config.yaml
norm_place: "pre"
norm_eps: 1e-05
qk_norm: false
bias: "qkv"
tie_embeddings: true
init_std_o: 0.0222
init_std_up: 0.0222
init_std_down: 0.0
optimizer: "adamw"
beta1: 0.9
steps: 5103
MLP neurons of a small language model. Each row is named by its layer, matrix (down: output weights) and neuron, and shows model dimensions 48-303. Each number is 128 + 32 x the weight over its row's rms, rounded and kept within 0 to 255. Numbers have three digits each. A neuron's up and down rows have the sign that makes its largest values positive.
After each neuron's rows, "fires before" lists the tokens most often just after its 100 highest values on Wikipedia text that the model never trained on. A number after a token or word is its count.

L11.down242:098069101156084095116086100133133178141120105219105122083115095095136155120149138104101143118194125076168095165078167085115094161139147148100134174063143112123165130173121097157133150121106113143193184157140169151146151153080089161102129106094148184115139079118125096149112099145122059107103037157118168183179098121097149130091137106145085175107087147146144127124131127141133142114076090111141133128102157133181122106135153129156117077091110123127069102130146145098115120199179110151188147136189152131158111106119120083095175156154073121104108128102163136112198130127120117086108150107102189160122175096134202129169087139116115104156128057109114168148178139136097093141153106118107101106165091162157150105102162138123107141204125160121123149194139147068119117165109093
fires before: "s" 97

L11.down172:087097160130130075130146205186158125100052180202173092123113140119135139162097105106139095138084189183071117132125178110132111117114109168090095135131103146088103155143097098110073107060148153174108103156107105157108179108117170121165112042162099137084067109101137126107180092113100066119140175050143126077172158125081142098152227113115130104100174129136152153142163120089107114166085108097127144131091112143117112116150146091112123178126096156140117096161150117116115111157089093194062172172102135125144141103133100084078111113110178154147155169171109138137144089145108160072119104124121166164141114115103177097102125093110117139140122129098119152097129166121120184176099148155130111159127146160149103136157124166126098123122080100109149089184191102092162074163142146
fires before: "'" 55, " |" 12, "–" 7, "-" 7

L8.down798:098139151126102159124162184160101143142183111117127136092164133133157128056157161099167143133117110086113126149202069105135128118151066164159110060100070109088175124096108069102150077122099156063067127167093098143175149140074115160091151155075180090077114139133190152123154107136141134089134177145179108131125202124099122069073107080170200088145113117158129133155134165099132095154119118149110108162132072187161189139122149105125134158230185114095126192116111167119133094122138109142129108054075105154106099155154124163103113134172127129137120138143129162142124095077114128099169107126087176165107140165108133153083134108168150151110205192169065138178140110097139113123120117167131127140135126122132141141153104134117054092116087109159140111164122125152189105120122147
fires before: "." 37, "," 19, " and" 8

L4.down703:132114111123078064138112096175114136121102111175162142104125180125119125151105083123163119113156128125076063150127114190090155151075079099146134152167118101136084184130150129149192120162097125149121128082153069153150107157083115121153157150175160102133134184122111178124105177160164177154113114138184170127151144136102124159182175064159147158119146100203092085187112209108152099113086150111102158146206131157130176120164185105105090137119126137202094176103124100168124143100084101135110109135139139148153087127182089179146067144140094086132120107079133112176117127145127089119132150133174125126128105141118080124024181149116087134099148053157131190165132123122143141087111171098098137135142149081150130101117098172115093155063172167130170136197176197125123132098181099
fires before: "-" 74, "ss" 4

L8.down410:110107130099152126163080066141113105135110091169167123077127141170101094159116097047119141180113135122091137078157095128106158079059166065155120126103157140183129163154086103126153146182084145111170148150055118152093095090121108149097075139127139176178078111093111130158161151128111139100074113087108151110149140087121156133152149131109150121086147103107136122123110089179109139085164112142115118161162153137114111122132132137103081168084129155118130108103179122082150120104138160111087099124122145108134164148079123126140093172131087097234099094140089134113061158156112152102109116144065101095098149071141096127128145152074110137198106104091168104119110090179130122159101111110146203110164131107113105133055090100084088164136115075063120141167155089139079089180119062
fires before: " |" 67, "|" 10, "." 6

L8.down103:102146189175141074117100068103109061157092119151221127083147129161139118132146129013126177120143150096089145157133139082146163114095141123110067130135225097115148185113105113144111148194104142133134135126093110103061165149150122149146124107133120129093124154119127114169123145065140103114129008119118159127146092143096095183102114107185142123076158095195110171144153137115140114044154128138094129156105100150116107156093085135126076202094117135139172163156135124147174130092123148149073061093131144155121126166140117114120153133127135111156124138143102124080129131081137133077103145166109091077120125119087110124141146119118127104129140060147172102118066131111109130158097147157162141165137134138174119150115168093079079144138102127111141119196148131140086091169142117
fires before: " |" 29, ")" 14, "–" 8, " in" 6, "." 4

L8.down664:093082119161149125120117140096138125142144128150156124098078131132156099138132176061131199107103135109126121166156100124180137069179117076152103100084100110132148081153077116119104182116097167114137189072131160167131124141162153193154118140148117106092100128154142097202095120138199093070178130163169167129150111134123120151103167102103086121116151110159129178158190140110155128080126077163119155087119119147079134125080109120087097153120151145105100137165149135106123101105170115149108132117061117130132092088144085056164176129150141095170119144114103138105136076106130137133086124148127058111134097128121104070132166087082115205101097071154152093111112104117093175124089140170155173098212152164161128112090139082035121195163141119177124087138134154119150107163094069
fires before: "." 16, "}" 15, ")" 15, " m" 11, " in" 8, " ft" 6

L10.down325:104068086151080063082141096067119118163130123092131126146151114150133106139115179155176196114117111152122139183134185151145099163170095113202144186096116116092167105097133083078152117129149158081120133140147104181154100202086132120120099114172141103113143103129113164104110107103154093146152100170070159154158067068148143097103130115125111157108149096159085105163128094152142107204160111147163142126105107120168164155132125190169188103141160139108089123167152136060161136130069126123166144134168109143079112169138091141075132115161108100064100136088159139140180163136136063107131103102112162167142082111122123136074151087184192096108106111155118157103163052159140104101151137185080088114105125143131153157109142146106120083150170160112142156168109058072171134136167116
fires before: "s" 47, "ls" 4

L11.down715:144189166105108091121202124176176127125127150108199163109105087062151124132096123132104123135128164111084160143157099158105126165148161081056133106117090068127128153160107096093151126140109088133129127094125176112095167140104108173089124107175102133106172136151136115145086130108132121182184021185128124091178139093109133118125115105082082153104099128091096117147163132140140129141110196123126118120145108066132130089082124139121158049155079111120111164099118114167161169108090179112127178135188125079171148115112179104114112160112104066140195149135077135099155157153143128132168152120131144060108139131099086102068149141108174111123124131146121124186175092117101195082108065138161132140111144157083195119111136140144147114166157132112071152115084102082098112153156058
fires before: ";" 92

L8.down568:166126122089143056170138174088080184098115123182138154069141156107150121058104133103158128133084062088135156121125074152153109171182216054137074180087104134136124105102127162076102124143131139104107135091105114145192094190127136122079137175121117117129138100079152088156122142161139110133141209193055123133188098105120163154128088151172109134123146092116126074177111138116151150211168116140069084118083134067132164119093139134089110074114174200143149099128103137106097096140124157143144132074109164118102102096149118084136090119132123111051145129165127095167204116126092089164149157064101119141181162142146129131137104104128162085112102161127118084117091109162075172084121122158118083126102134160095158147164121112096157163124120180161090138157123106144058159056143130
fires before: " |" 24, "=" 21, " =" 10, " also" 5, " of" 4

L5.down382:090111131106076165165137086121171164156085154151133106128060082138071137128128153174085121124155152126135085100149168127104139118058202142099203139084119118160127082135183113050112143121129122173103157131132180082143149131091172192192101199131135144090093176137091119109156127109074159099103088144165132099138148211133139140111189140110111122074169122111099134159115093045162139181175119182145128125120131162073101105118128101083175142167136133142140092103170112111122152081120137123139192124118124134173137130194123056158157134166129089082098153101128087089113143151101152148144140137163119136179121085122142108082135127194074086097128154135164108157127104098143109151109170155132154116143140082191128143114136089155166129202086083133146172187160176144000157107097125
fires before: "-" 42, "on" 9, " |" 8, "\n" 5

L8.down47:139115137151091109111140162135145076130146176106145122194122119128141131099160103142135115164133168170137118094132162190096152080098159169127150111154169117144159080134120161139125169112128107133146109077135144144143117083107197110052185184141151161094100151122131126107137108143092108103124165071109122148105127100168138173138133106052187137124092131135177133131145122178098159079136032132158107146099162138138129069102127107132112126141078090146121128168105201102089117060140122124125126132095166080122200141121111122170109105147163085068069126148124096161109117157152139123171135071139149125113075110157196103134125177111135101139081175130117108122123202111113123149100144140132074096142103159145181102125142132175135068181168160058124091179120145145204164182145083
fires before: ":" 71, "s" 4

L10.down346:128080110089126101106117108197131121115109141195118094137104091083147157168145143126128108115144159171133064116121102119154087145112129155110150194151127173127116107072114112123155157062084111126140117097147159109218128193105181104146177182138153118120145188095070125127129103118118082111093141107109169081139124158056120168089130143130119144107147073137052045122178139128084128100126107096131129151090132138116109120131124102099018098132128114121191123120119168064218093134131134121198109164207155167134123135122103082113127164083124119136190187149102185198182100146097073104130162141091097152134128148126124086107123094203135100122114119144149135140188113154121090121081134132132122056146148151120100128132091153126090168092101163154157127160151135148112138104110165
fires before: "-" 52, " |" 4

L10.down671:173109153122063125120112114165135164132108135131177143149177182100128089140159167079175108121142072079107125121110170091104104071116163103138138109122102075106164129156115100163166183076183133094152140133079152135107076145125189134160123115078123145112136173094086113194165124164171145130116178130159096093119101097110052124169110173149152161140134147171106131127136177095156110084136069099141151152099167100119106094116102090025105103152125117130129110045107142128138110082141118152068114165153129128155129090117132110168182169072119073141132184097099182186172124127106172111115086144065111122094101126090180139107100082120148184165055164110116173123145120153130123138151156115111107131085157183101093094158093095133108148121140134097141137201175128169147123078109159
fires before: " |" 53, " season" 4, "-" 4

L11.down158:121126118176123140112101135118179138129160132045120104121164100102138080089137113102169106126142200128139105128125107160083147185143213147077124132069087041140119119146208143180158081154108105136163084096128088126146116093138105131123133087139157119081153110117150110100131177134145089165111136161166145089166090150128091122147082114105177090086126119118144165102109076128111126160154129161126091100149103131182149122131148102114087164089100162134089131130153159171192135074129104135113142192147117114108122111112157125108123137120105110116138166191138152153108138136154122120120136099124114105128075151129136133109099216164084139130123103145187154171157173166056127118132255075142119102163117219140167140112164136209086167145135157157135089138155109106140111170142091
fires before: "s" 83

L6.down157:110147131210093123136104151121144150122198075131117088080096124148152195135102150140123132126109120153089110176131125101113131144155097146152123185116132165116146179140099170087174117158128105173059138104086159114103081119133095161113148131130081145146151075109091185188126099164080125183104090121109132103127148137136181104055174146142125130123109087158129120168150127162114143147085104062074113106116148119104150101174182203073083095111131123120075183086099149140155164097114110125109120157175114157131091134164124110129137115107163158161126058145154147144136116117132142137122131125145106151148147124113080110099171094196128134073116125118151154141107116156111174097134180167052137130081164141117157134170088103126132112073171141087189095115143101067125138071129127
fires before: "s" 74, "^" 8, " UTC" 5

L11.down284:049122180088157117210139161139170132182197130154164119128149164157134186107158111141115113222062105133102157084149102082137123144161117174136138167136144101080150114125100126172200118187119175164177091103108092185132108153154087164082140128124147157137110113117126098161145113123144134166154168139150158121109117158121142108114116118146069128137110145087135161050130130185128157035122069154162076123137172129111154130113126134093177124102056183180115131105089113147114156116089090133094069118137106141175110128085144152082108084131098113115134122120135148112116128147115150114060104164043140091121111129119065071117124123121063117169058147101134155124088141140094111171161149081178154164171092100105099136125137108146123129165147181141093171072144125090026121112131124
fires before: "ur" 31, "er" 8, "r" 8, "ya" 5, "or" 4, "man" 4

L11.down24:113171131136126101126156181183154113110164091114167149112177164169139138095127125080116198125159112110139127139155083077149117200154082115134133136144139114144139104133093151126203125120158109117192153122076122089100090118087147092148119175143139156175102123160140166146123060135180099136126158122137098083135167166155151116175193124112136122104159132208101128120195068129088099046103044180141131080161143177131116130070159160105130124160128222121127178159170093176161110177166074188126135105140112168182154089148145081160184124146095140114143146084173152136157141155115134125164115175129165149144151129142101112128134113137156126132099128129123178135128112135079130146091103112155101114155159145126141114141158166165174090050082109166089132084118128118030170165133120
fires before: "d" 36, "r" 19, "ğ" 6, "k" 5, "ya" 4

L11.down569:138117075137153140124127084112104155088147152099198177141179164089150143082116151145138138106161174127134108197148160138118087160132102156131129121113117084136127115118060131124217118144136222121098172139139161086098105116100152176130154090134092161075125047140092109148156100114151168135192048162109107134064104149143146199165116206174103192100103148108131110124143120195079133212153180127191081103093114120133095159136128147138113118119071091136136129069172068102148147095155193155161138152153178095121134117113136116063134108160120142105127173139136131110109100115134121178152154089095095165115121130138150085076126130101124154164163152135110109147108130146098132108170138109201111116104156135156176118114144095147104096137107116138123148157152130043136099130120093
fires before: " |" 41, "=" 16, "s" 6, " =" 5

L11.down378:097117113064128111114152098212112147146152097160127111136105125108121159105165120134102133140105141128067129134132125135114155188113132132100121116107105113097165073113136155054108127164042148153115113118080103156127193200115126093080149106152062106131136092103110095160135041063097129117194021140126098124226176115125120141146143120123135155066110151155098098173151111099172130123146227100141137130129127127121139156103058129165115093140094102115178082125171157093145064124107142100111153101138139111078071112095133082115105148095108082136148123128086158104181104111097120113087131129134153122105154127146147113161115136136097136131116091134111168159185145119102149129117107098090126104094152138095115061153127168132068127132145099133088178060046151121096116187170099
fires before: ";" 73, "\n" 13

L10.down504:114108110107113056152122151134096123139121082123145153112159103162120096158155184124142114080089125180057105127106155182193113059200123137172102082089096136114123130107066172143141132191123166090107114110111135151136091097111144135103146162071137143027163103134117146145120115169082089058085128080138067150147123098159137112062106099084142173087126128159082118212101133125130143112164139189130146139179087085158201129171158077116083103098167128068165143079115113121162110149166097164130178135122118067102111115109130121155189125125144151138134135122115150166118156133127124098119108123178108080109110106084082170105132104157109146108092143168116140156147144143159109158091164128133133169053124179104137160071123127077079164099141133130087147078121144133157126107124139
fires before: "." 53, "," 6, " of" 5, " in" 4

L6.down444:119127194209120137121132133119125099102123106157097176105123175117105107193130080102147126125147118097153149133075099107118131140179168117151120033122104105160153118116079132163108127102155104092145104087202133095078143137182075115153135152132101148099137118143168165142127157126111108146114188149148092171163086129087128152127081138104177089159140165140119138134188184097132108097166103152120103152148119075107109141140090186124119131126142183158182132081125113183180113110149175093104127104109103140109128125120062193154167096147103095167138088138121215152106165104096138112168171088161101119101107085193097104164091136134133134083112096142121144071106126121121105085169081194098150106100082139186093109147148047176101094124136100126120104132133179152203174117148164
fires before: ")" 30, "–" 23, "," 7, "." 5, ";" 4, " (" 4